config = dict(
    num_hidden_layers=8,
    norm_place='pre',
    parallel_block=False,
    init_std_up=0.0198,
    warmup_steps=200,
    schedule='wsd',
    final_lr_fraction=0.0,
    dataset='wikipedia_en',
)
MLP neurons of a small language model. Each row is named by its layer, matrix (up: input weights) and neuron, and shows model dimensions 64-127. Each number is 128 + 32 x the weight over its row's rms, rounded and kept within 0 to 255.
Before each neuron's rows, "fires in" lists the words (lower case) most often at its 100 highest values on Wikipedia text that the model never trained on.

fires in: "it", "he", "s", "was", "his", "is"
L2.up2537 [155 145 125  93  82 112 115 124 132 123 149  81 194 127 112 168 122 189  88 167 169 108 162  90  85 157 107 103 127 175 136 152 127 125  97  84 127 119 114 100 138 125 120 141 133  84 149 139  57  93 117 106  87 125  89 183 161 211 108 128 125 128  90  97]

fires in: "an"
L2.up2279 [144 131 182 164  99 156 103 190 138 161 188 148 141  66 162 113 134 129 186 154 184 111 109 147 121  66 130 168 133 118 127 129 117 168 157 122 154 140 105 120  92 168  85 122 141  98 109 114 136  51 110 113 123 131 107 174 111 133 132 120 103 115 181 127]

fires in: "there", "his", "her"
L2.up71 [ 87 127 107  51  64 155 111 112 152 163 173 134 117  88 115 119 163 164 196  88 136 150 121 154  94 123 108 126 131 135 157 121  95 153 150  89 148 164  90 113 141 121 116 116  74 196 145 142  64 126 126  79 127  63 129 159 145 155 201 130  64 174 173 111]

fires in: "in", "for"
L2.up77 [160 155 116 120 176 169 144 135 109  93  92 144 124 151 138 134  73 144 114  92 136  37 152 117  49 172 130 114  99 146 144 110 149 131 127 200  84 143 199 180 134 130 133  87 127  87 107 120 119 136 136 128 136 144 150 165 120  93 122 159 104  85 136 201]

fires in: "he", "with", "it", "this", "she"
L2.up1069 [110 132 131 133 102 109 122 123 148 187 106  81  96 131 144 139 116 175 168 117 130 141 154 141 143 137 140  98 110 122 136 164 161 161 144 131 140 126 115 180 152 101  77 207 161 115 117 142 159 169 111 154 127 127 134 107  81 207 133  97  86  76 116 233]

fires in: "the", "same", "qarabağ", "a", "and"
L2.up2133 [135 153 104 106  91 142  90  78 144 137 159 191 117  96  85 128  98 101 154 116 112 104  77 157 158  86 119  83 197  91 163 119 119 115 119  93 146 153 128 139 134 141 123 126 151 156  98 134 195 131 115 104 164 121  81 184 174 121 149 139  86 130  86 189]

fires in: "those", "year", "these", "number"
L2.up79 [161 139 178  32 112 168 151  95 185 117  87 187 125 156 178  95 142 183 110 152 112 102 123 165  71  86 132 119 101 130 152 110 181 127 109 155  97 155  59  71 103 117 124 159 135 147  84 147 162  58 175 109 146  87 174 104 139 149 152 192 125 166 155 124]

fires in: "to", "but", "so", "from"
L2.up89 [ 74  78  78 164  85 122  80 152 204 143 134  64 124 102 143 135 112 188 151 138 159 133  70 116 125 139 147 144 167 108 113 125 124 158 162  91 160 135 137 168 117  99 137 128 156  91 105 101 109 116 143 151  97 123 130  58 148 125 117 116 104  88  96 146]

fires in: "to", "over", "up", "name", "above", "below"
L2.up251 [181 155 171 186 169 125 149 151  78 124 106  86 143 156 136  99  93 137 118 118 112  64  97 125 178  98 139 119 114  49  84  83 142  97  94 120 134 113 120 148 151 135 143  89 123 162  93 112  93 131 105 117 148  70 180 135 115 132 199  86 140 186 158 111]

fires in: "was", "that", "which", "found", "first", "were"
L2.up857 [106 106  93 170 137 120 116 142 107 144 108 165 104 131 169 143 134 129 193 124 121 114 143 112 101 100 106 147 119 116 143 150  88 127  94  75 146 192 171 218  83 174 125 157 115  46 123 144 147 125 152 108 109  72 120 106 165 141  89 142 159 109 161 139]

fires in: "the", "his", "and", "following", "their"
L2.up2214 [108 143 139 133 125 157 172 141 139 101  76  79 197 143 149 134  90 167  73 111 176 122 139 114 119 173 108  90 133 104 145 120 107  93  97 165  95  84 150 116  58 160 152 123  95 105 122 159 178 148 137  81 105 148 157 108 109  96 136 155 134 126 178 147]

fires in: "that", "would", "a", "for", "as"
L2.up2975 [146 103 170 177 139 132 131 140 143 139 148 178 143 100 140 123 173 143 149 151 156 107 130 116  86 101 101 173 113 158 144 144 148 178 162 138  87 135 100 132 177 134  83 164 130 218 159 128 172 118 114 177 146 170  94 102  65 144 138 104  53 115 134 159]

fires in: "and", "kiekko", "footballer", "takealot"
L2.up1049 [156 116 109 133 125 117 147 191 175 150 171 162 132 142 151 121 184 146 131 153 115 160 129 138 143 138 203 128  96 123 180 106 169 177 139 157 186 117 161  84 127 117 214 134 159 173 118 155 185 133 143 134 111 102 136 136  96  95 156 169  99 100 147 142]

fires in: "the", "they", "her", "those", "it"
L2.up376 [124 100 125 121 103 137 119 141 140 135 151 131 201 162 130 143 135  85 120 138 116 164  44 118 146  80 116 131 130 125 128 137 113 100 187 118  86 102 149 185 109 128 174 123 102 143 106 156 115  97 144 133 118 123  93  95 149 158 147 119 131 150 104  78]

fires in: "the", "as", "of"
L2.up3047 [123 129  87 120  70 192 161 122 138 103 113  73 162  90 155  56  92 122 150  84 170  85 115 123  57 157 162 128 115 108  93 140 142 104 122 120 137 122 138 101 152  96 148  80 137 141 192  93 152 122 161 107 153 124 123 107 150 125 154  52  93 115 135 134]

fires in: "as", "result"
L2.up625 [143 145 145 101 115 140 125  94 164 131 151 144  89 192  21 113  66 130 177 170 126 103 122  94 122 145 138 174 139 122 139  86 150 142 162  82 138 169 134 113 186 162 191 127 124 114 126 131 125 156  92 179  89  95  99 120  96 182  94 139 118  87 102 201]

fires in: "as", "and", "given", "not", "than", "or"
L2.up2441 [158 108 185 138 113 161 175 142 192 151 106 147 161 130 111 162 122 103 119  79 161 105 190 116 151 179 140 169 139 115  84  89 126 167 136 136 179 120 143  97 136 121 165 122  53 146 171 118 129 174 120 161 131 167 154 110 108 140 139 129  64 124 176 169]

fires in: "season", "year", "day", "month", "years", "summer"
L2.up568 [ 71 178 163 157 120 148 104 152 166  66 111 122  77 183 162  97 137 103 177 168  97 145  76 164 136 151 161 141 103  68 122  80 211 110  78 149 121  98 141 130 100 104 133 107 148  93 111 147 131 138 178 131 130 147 139 108 124 112 149 140  97 132 185 174]

fires in: "for", "over", "on", "as"
L2.up2739 [114 140 117 189 119 145 124 162 136 112 156 167 124 121  78 172 135 153 109 112 141 145 142 118 192 126  93 116 129 164  79 114  85 114  91 130  88 123  82  91 167 197 208 137  93 165  97 155 150 113 150  73 130  93  95 119 155 168 121 167 146 107  98 168]

fires in: "for", "so", "how", "as", "career", "he"
L2.up145 [105 119  93 135 151 158  49 114  83 182 195 136  90 116 139 139 107 132 124 122 126 133 206 181 108 137 172 195 120 125 125 184 126 117 121 103 130 113 147 121 131 163 155 164 105 124 164  69 134 173 104 146 129 140 109 134 149 152 138 106 141  65 136 175]

fires in: "that", "many", "it", "s", "good", "some"
L2.up2462 [169 144 129 135 141 120 141 149 145 206 143  48 119 124 124  86 119  83 162 130 128 142 142 161 145 121 122 150 144 107 158 155 107 113 127 122 142 142  89 103 152 133 125 154 163 145 108 114  95 120  88  96  99  79 157 156 163 123 135 120 136 146 105 130]

fires in: "and", "which", "those", "located", "division", "it"
L2.up630 [ 67 123 165 154  99 126 104  75 120 182 171 106 173 136 147 163 139 153 152  88 108 126 125 161  67  63 149 110  97 127  80 203 130 129  80 150  88 120 118 180 129 100  82 157  92  64  93 138 142 160 184 110 117 145 124  68 117  71 117 188 143 117 109 173]

fires in: "have", "can", "are", "were", "with"
L2.up1365 [145 140 103 121 142  98 174 104 142  93 108 100  95 136  92  87 177 110 158  73 107 146 173 148 145 183 172 199 105  94 144 132  59 180 125 100 100 204 124 128 108 162 119 167 140 108  85  58 102 118 151 161  73 118 115 107 159 141  98 115  70 119 158  71]

fires in: "to", "south", "into", "north", "from"
L2.up1039 [ 99 150  73  75 101 124  51 110 177  97 126 138 138 162 183 128 116 127 109 152 182 155 124 147 150  95 132  88 204 122  92 164 155 100 194 128 149 145 160 117 175 154 140 130 109 104  78 118 169  62 147 143 159 137  59 125 116 141 132 130  68 161  79 162]

fires in: "one", "first", "1", "place", "part", "and"
L2.up1140 [ 92  71 115 147 100 119 178 115 112 151 180  85 139 133 100 123 100 156 142 112  93 124 194 149  80 105 106 147 144  86 179 149 141 144 147 120 153 123 143 163 159  97 208 131 147 129 122 125  90 122 143  90 102 153 132 126 155 192  91 176  37 134 134 124]

fires in: "in", "for", "as", "over", "by", "than"
L2.up2143 [112 122  83  74 138 108 131 106 170  97 143 102 155 115 140 136 139 152 105  71  85 147 133 170 121 141  95  96  77 131  66 156 105 101 107 202  81 159  92 137 156 108 161 164 127 118  67  94 135 153 112  77 217 114 130 122 149 178 169 114  77  75 105 115]

fires in: "in", "father", "mother", "as", "age"
L2.up1320 [ 65 105 182 108 115 140 120 136  99 164  67 150 101 149 135 137 159 123 163 102 141 126  99 129 112  81 195 142 130  87  89 144 100  90  94 150 136 159 109 218 133 116 135 103 168 135 167 142 115 130 144 110 156 149  86 106 139 143 162 116 121 145 184 114]

fires in: "to", "later", "with", "as", "left"
L2.up2428 [ 99 150 124 153 113  61 134 137 164  44 146 188 152 115  98 105  96 152  81 173 165 173 139 153 110  99 138 132 127 155 136  75 102 176 133 130 156 131 142  95 133 132 118 114 119 201 127 129  72 113 108  54 134 139 146 136   0 145 110 138  93  88 104 147]

fires in: "the", "a", "u", "their", "s"
L2.up1797 [178 137  39 120 170 132  97 122 113 112 125 102 159 109 108 161  97 124 162 102  66 133 135 113  96  84 158 167 132 148 110  33 164 197 154 139  64 166  98 132 156  96  75 140 147 108 114 157 139  91 115 133  58 172 159 172 156 142 121 151 148 108  55 129]

fires in: "in", "at", "into"
L2.up2281 [ 80 174 120  60 155 133 130 128 141  67  96 141 165 106 165 174  90  65 130  72 102 143 117 179 150 145 139 147 127 159 148 110  92 130  92 161 105  91  54 144 131 105 150 116 168 151 130 129 123 158 126 146 144 146  99 115 174 192 157 130 110  95 172 118]

fires in: "only", "all", "first", "no", "last", "any"
L2.up2466 [117 157  93 158 106 142  99  92 117  94  76 146 149 128 149 160 157 105 106  93 101 108 121 123 106 105 130 122 115  76 198 192 169 153 150 204  88 152 124 103 103 112 137 164 131 122 142 143 100 152 173  54 187  66 152 153 130 114 121 162  69  67  78 122]

fires in: "an"
L2.up2539 [136  92  90 125  68 149 117 125 141  95 169 152 127 136 154 106 128 116 150  77 160 114  66  73 137 106  69 125 114 142  48 112 125 122 120 168 135 103 153 155 109  90  71 132 175 133 164 133 154 138 154  56 172 133 106 108 137 123 133 163 117 128 182 110]

fires in: "there", "well", "part"
L2.up1336 [120 157 135 181 126 135 178 117 125 176  83 109 135 111 119 157 127 124 148 118 121 148 116  86 102 138 132 189 117 149 191 112  99 123 123 115 140 167 102 157 137 119 140 107  26 154 177 102 142 205 129 110 165 140 134 146  74 115  86 122  70  96 155 109]

fires in: "in", "which", "by", "for", "addition", "with"
L2.up545 [115 130  92 193 118 112  98 138 134 136  99 114  85 109 127 130  78  95 105 117 105 147  88 166 120 106 143 150 111  61 158 108 140  74 145 139 167  83 147 147 143 102  99 112 173 125 117 103 145 141 138 119 163 139 107 140 119 158 128 108  92 124 149 184]

fires in: "the", "these", "their", "this", "it"
L2.up1722 [194 129 105 117 105 114 114 158 164 121 125 134 170 181 156 175  60 141 138 164 134  59 159  92 149 147 157 155  84 118 133 195 150  62 135 128 161  97 133 137  65 133 148 135 112  94 114 125 148 117 126 163  89  76 141 114 133 162 163 123 157  97 164 139]

fires in: "as", "0", "hold"
L2.up146 [128 174 167 137 109 120 154 113 144 108  64 167 104 118 138 124  82 190 141  93 209 130 125 161 155 129 177 158 135 117 189 124  73  93 159 189 128 132 132  77 134 138 119 104  91  99 178 135  79 166 125 116 195 163  90 161 150 112 145 141 129  90 105 160]

fires in: "has", "have", "leven", "with"
L2.up222 [132 188  97  95 113 171  96 134  83 172 188 114 112  77 152 114 139 179 162 111 146 136  96  62 174 115 132 114 201 123 139 159 148 113 179 114 136  95 126 149  63 135 117 148  99  35 103 157  99  86  52 162 100 123 138 134 152 138 114  96 140 139 127 104]

fires in: "season", "career", "exodus", "year"
L2.up1788 [126 150 172 157 173 139 161 183 156 126 118 131 149 162 152  61 110 106 135 164 119 121 102 133 115 164  89 149 141 121 160 119 213 151 118 161 148 137 113 173 120 121  94 149 144 129  98 148 124 165 106 133  75 128 174 147 115 131 111 109 141  77  76 152]

fires in: "of", "s", "years"
L2.up2328 [121 139 111  87 114 130 132 111 158 119  99  34 124 146 112 162 165 178 150  93 120 110  94 144 151 109 144 125 113 108  82 140 155 145 146 116 124 133 102 133 121 121 154 118 178 162  97  83 102 130 125  91 195 144 104 142 103 114  75 111  99  86  69 151]

fires in: "of", "the", "s", "09"
L2.up609 [159 112 158 157 115 156 163 148 172 164  92 112  98 140 124 112 164 170 138  98 140  52 135 135 148  98 166 105 160  74 160 132 123 113 176 104  73 131 163 151 139  65 169 142 126 162  75 117  91 141  98 101  47 168 168 101 109 119 125 147 101 199  71 165]

fires in: "to", "for", "into", "would", "the"
L2.up853 [158 106 130  38 145 132 185 142 159 155 140 118 138  83 154 113 127 202  97 111 149  88 104 119 115  93 149 135 135 140 157 131 181  92 143 154 131 123 145  88 117 129 128 107 186 123 135 109 113 143  89 154 196 130 119 149 111 174 132 135  84 128 102 136]

fires in: "and", "than", "its", "their", "s", "between"
L2.up2002 [ 59 114 135 143 121  77 140  95 138 136 161 163 135 193 121 116 130 128 121 157 150 110 150 184  95  64 133  75 110 143 100 130 138 137  88 113  98 145  60 158 204 141 194 144 133 119  78  72 161 132 149 154 154 119 174  68 131 145 131 142 154 104 135 166]

fires in: "and", "best", "to", "between"
L2.up2103 [112 100 110 202 132 128  81 142  95 137 128  98 122 170 143 102  99 170 129 176 155 138 105 140 110 176 130 164 104 198 102 149 103 169 100  96  97 159 118 123 160 132 170  68 140 145  88 125 136 171 147  69 129 142 149 163 113 121 159 169 186  73 158 180]

fires in: "and", "or", "to"
L2.up2052 [120  79 148 144 106 124 116 156 198 133 132  96 126 104 110 167 132 104  69 139 147 119 159 124 194 145 134 136 174 149 189  99 125 139 120 131 142  76 151 140  90 148 151 125 149 128  94  82 149 166 142 120 132 150 146 126 146  73  92 149  71 129 153 128]

fires in: "for", "one", "that", "song"
L2.up1262 [140 117  77 161 134 155 137 129 105 124  86 155  94 150 133 164  79 159 154 135 109 159 179 135 150 119 116 156 195 117 114 137  78 160 194 158  90 160 180 116 171 120 100  95 128 138 150  91  59 155 172 122 165 145 118 108 146  82 113 105 121 102 138 104]

fires in: "first", "last", "only", "next", "final"
L2.up2930 [140 114 155 168 106 122 125  94 143  91 100 121 130 180  90 127  54 107 194 130 172  79 105 123 112 140  96 125 133 142 166 129 124  97 132 129  24 119 106 126 134 141 148 142 134 116 129 105 150 149 120  99 189 144 123 123  64  91 155  81  62 164 144 147]

fires in: "the", "floor", "street"
L2.up2126 [ 79 184 140 152 119 186  88 103 165 217 175 133 134 150 177  95 106 117 169 123 128  96 138 162  93 104  97 138 106 118 126 149 139 123 151  93 107 139 157 121 115  68 111  89 114  98 207 174 170 148 142 123 134 114 113 146 151  47 119 162 136 136 120 119]

fires in: "as", "by", "aswathi"
L2.up2931 [ 86 168 139 117 147  99 167  74 159 141  81 125 126 117  63 102 180  84  72 161 142 152 131 126 149  97 156 146  63 119 119 150 154 129 147  70 104 165 152 199 164 132 156 150 149 140 143 129 164  99 117 149 141 122 130 155 144  81 146 125 104 152 148  93]

fires in: "that", "over", "the", "for", "its", "own"
L2.up277 [ 93 132 190 163 172 143 114  97 132 135 192 102 182 129 130 144 147 149 142 120 206  92 163 165 132 100 123 114 100 145 144  80 143 123 182 169 144 112 205  43 107  87 132 175 116 112 138 121 143 132 155 123 142 126 108 125 119 114 147 121 108 124 144 180]

fires in: "is", "had", "were", "are", "be", "have"
L2.up1358 [125  87 165 147 143 124 117  87 139 118 129  95 141 113 123  75 159  61 147  65  73 125 116 164  92 142 170  50 153 134 147  86 151 108  76 118 116 132 123  89  75  97 113 161 143 166 121 123 105 129 106 157  93 174  89 108 147 133 144 119 102 150 121 126]

fires in: "the", "which"
L2.up472 [148 139 200 188 148 114 119 151  52 118 111 131  96 151 134 159 116  74  86  85 135 144 139 141 162  72 102 184  85 164 106 206 144 167  98 137 152 138 196 112  76 154 160 146 115  98 131 116  76 137 159 126  53 135 127 148 172 159 104  99 107 215 127 138]

fires in: "he", "it", "she", "his"
L2.up1594 [193 108 177  91 162 120 194 146 170 189  99  51  97 112 105 135 120  98 183 124 142  89  85 203 137 150 113 149 136 110 102 103 105 147  86 111 145  95 139 117 105 194 116 157 157 161 107 118 202 137  84 172 158 109  97 115 165 123 142 145 117 201 129 210]

fires in: "such", "he", "his", "she"
L2.up1804 [141  89 141  84 152 152 156  40 136  60 167 198 122 145 114 158 105  59 169 191 137 120 132 148  88  58 146  95 110 100 123  82 178  92 183 119 116 158 149 163 134 169 103 142 149 120 159 163 171 151  98 146 154 189  89 142 124 167 134 146 159 164 157 147]

fires in: "one", "two", "three"
L2.up2650 [156  89  73 132 185  95 126  99 151 153 123 108 132 182 157 108 119 117 134 146 129 117 123 147  88 149 165 188 184 119 113 117  91 122 157 125  97 145 141 173  90 146 158 117 171 144 142 122 141 126 169 101 163 145 127 151  97 100 129  71 162 111 203 143]

fires in: "the", "its", "a"
L2.up821 [ 47 103 135 143 116 112  86 125 154 184 167 171 118 134 101 100 153 138  43 111 125 115  73 148 111 119  81 134 135  95  79 189 180 120  96 156 184 138 112 100 111 169 100 125  99 174 135 173 189 159  98  93 137 117 136 121 175 125 125 127 107 132 123 152]

fires in: "over", "under", "up", "top", "new"
L2.up134 [146 115 125 142  99 156  80 165 109 143 107 160 128 166  96 141  76 159 101 144 151 103 122 143 189  97 152 150 141 105 186 155 142  68 172 113 102 105 118 183 156 123 109 193 127 109 115 171  86 126 105 145 110 136  91 166 143 152 142 101 160 137 142 139]

fires in: "one", "a", "this", "that", "it"
L2.up3064 [ 87 120 193 105 144 143  63 140 138 179 126  52 115 159 149  58 100 164 155 143  87 159 114 125 140 111 102 174 143  78 138 160 114 113  93 145 211  71 150 161 128 136 153 141 155 171 113 143 123  44 142  49 170 152  82 146 153 114 149  96  98 105 132 167]

fires in: "which", "this", "that", "it"
L2.up1552 [110 141 165 146 166  90  98 130 162 195 149 142 119 132 130 164 124 103 123 153  77  92 164  91  72 162 111 190 111 153 140 129 139  84  79 153 142  95  81 166 119 137 162 142  82 124 116 150 136  90 109  59 104  84 100 127 158 175  87 168  86 114 143 143]

fires in: "the", "s"
L2.up2440 [149 114 169 161  62 152 146 116 131 191 185 161 128 190 143 194 164 127 102 114 117 150 135 167 204 129 122 105 153 135  74  85 172 119 117 124  91 149 145 162 110 114 173 193 129 127 106 146 116 157 109  77 198 141 120 158 110 149  71 138 145 194 113 153]

fires in: "the", "was", "as", "s", "first", "special"
L2.up44 [155  81 124 142 105 144 132 144 191 153 136  98 147 112 129 101 122  76 138 134 114 149 103 112  81 120  86 108 102 127 100 109 170 128 164 191 109 125 163 129 150 150 130 159 116 179  90 132 179 100 147  87 102 120 151 138 175 151  89 103  90 140 152 175]

fires in: "but", "however", "or", "in", "a", "end"
L2.up1631 [141 135 132 159 127 146  86  94 135 123 123 118 100 127 160 130  91 144 176 188 133 133 101 123 146 112  95 129  94  92 125  97 195 105 142 114 118 144 111 149  92 118 187 129 162 116 168 144 151 114 143 140 161 168 133 139 110 126 114 117 140 136  95  35]

fires in: "0", "such"
L2.up1775 [101  89 119 121 107 119  99 122 143 100 100 128 132 169 174 128 132  95 190 136 179  80  86  94 158 187 146 128 139  89 166 141 165  80 159 137 130 185  62 127  73 145  95 125 151 161 101 160 142 205 108  75 120 158 149 149 141 101 178 174 126 104 111  92]

fires in: "one", "each", "long", "largest", "feet"
L2.up659 [105  67  96 116 163 123 187 114 168 115 145 116 115 106 122 136 175 133 149 140  86 107 180 134 111 120 145 140 123 177 101 132 121  92 102 164  69  64 134 108 170 119 147 159 122 112 113 122 117 167 137 139 185 120 155  81  92 110 111  96  81 140 146 156]

fires in: "to", "in", "for", "at", "de"
L2.up1339 [144 145 183 134 124 169  98  91 154  22  82  61 167 133 143 144 103 180 125  70  75  82 128 152 112 146 101 104 193  75 118 106  96 128 157 121 133 122 135 159  96 109 153  98 157 126  85 107  73 117 106 100 195  87 177 172 103 230 117 112  95 208 111 142]

fires in: "a", "new", "the"
L2.up177 [ 94  93  83 139 119 146 139 140 159 129 127 105 101  90 121 116 173 189  77 145 133 186 179 145 129 109 109 143 152 139 146 140 140  68 151 163 114 150 137  98 101 115  87 139 127 141 164 161 110 108 108 140  49 104 141  91 117  76 154 161 121 146 152  75]

fires in: "of", "following"
L2.up167 [178 123 113  95 157 181 195 155 155 173  96 132 146  92  95 151 152 158  85 120 137 112  64 121 148 154  71  75  76 170 130 113 168 100 130 144 127 152 161  91 107  83 113 181 192 120 178  98 135  61 104  73 138 152 165 146 128 150 136  92 129  87 143 136]

fires in: "the", "aswathi", "my"
L2.up2895 [176  88 164  82 149 102 135 102 169 211  96  82 118 135 112 144 131 160 143 103 133 183 113 135  96 163 119 156  71  93 107  95 159 185  95  87 131 189 184  94 126 120 149 124 178 186 115 127 136 192 106  90 139  68  95  82 110  93 119 118 109 103 124 104]

fires in: "the", "of", "my", "s", "it", "is"
L2.up588 [141  92 147 134 104 102  94 112 138 199  99 159 125 174 114 120 122 195  88 121 196 127 184  72  50 125 137 155 101  72 126 150 196 141 151 152 127 186 159 104 117 129 159 113 150 159 165 143 130 122  98 144 106 158 109 167 101 139 121 126 123 161 121 108]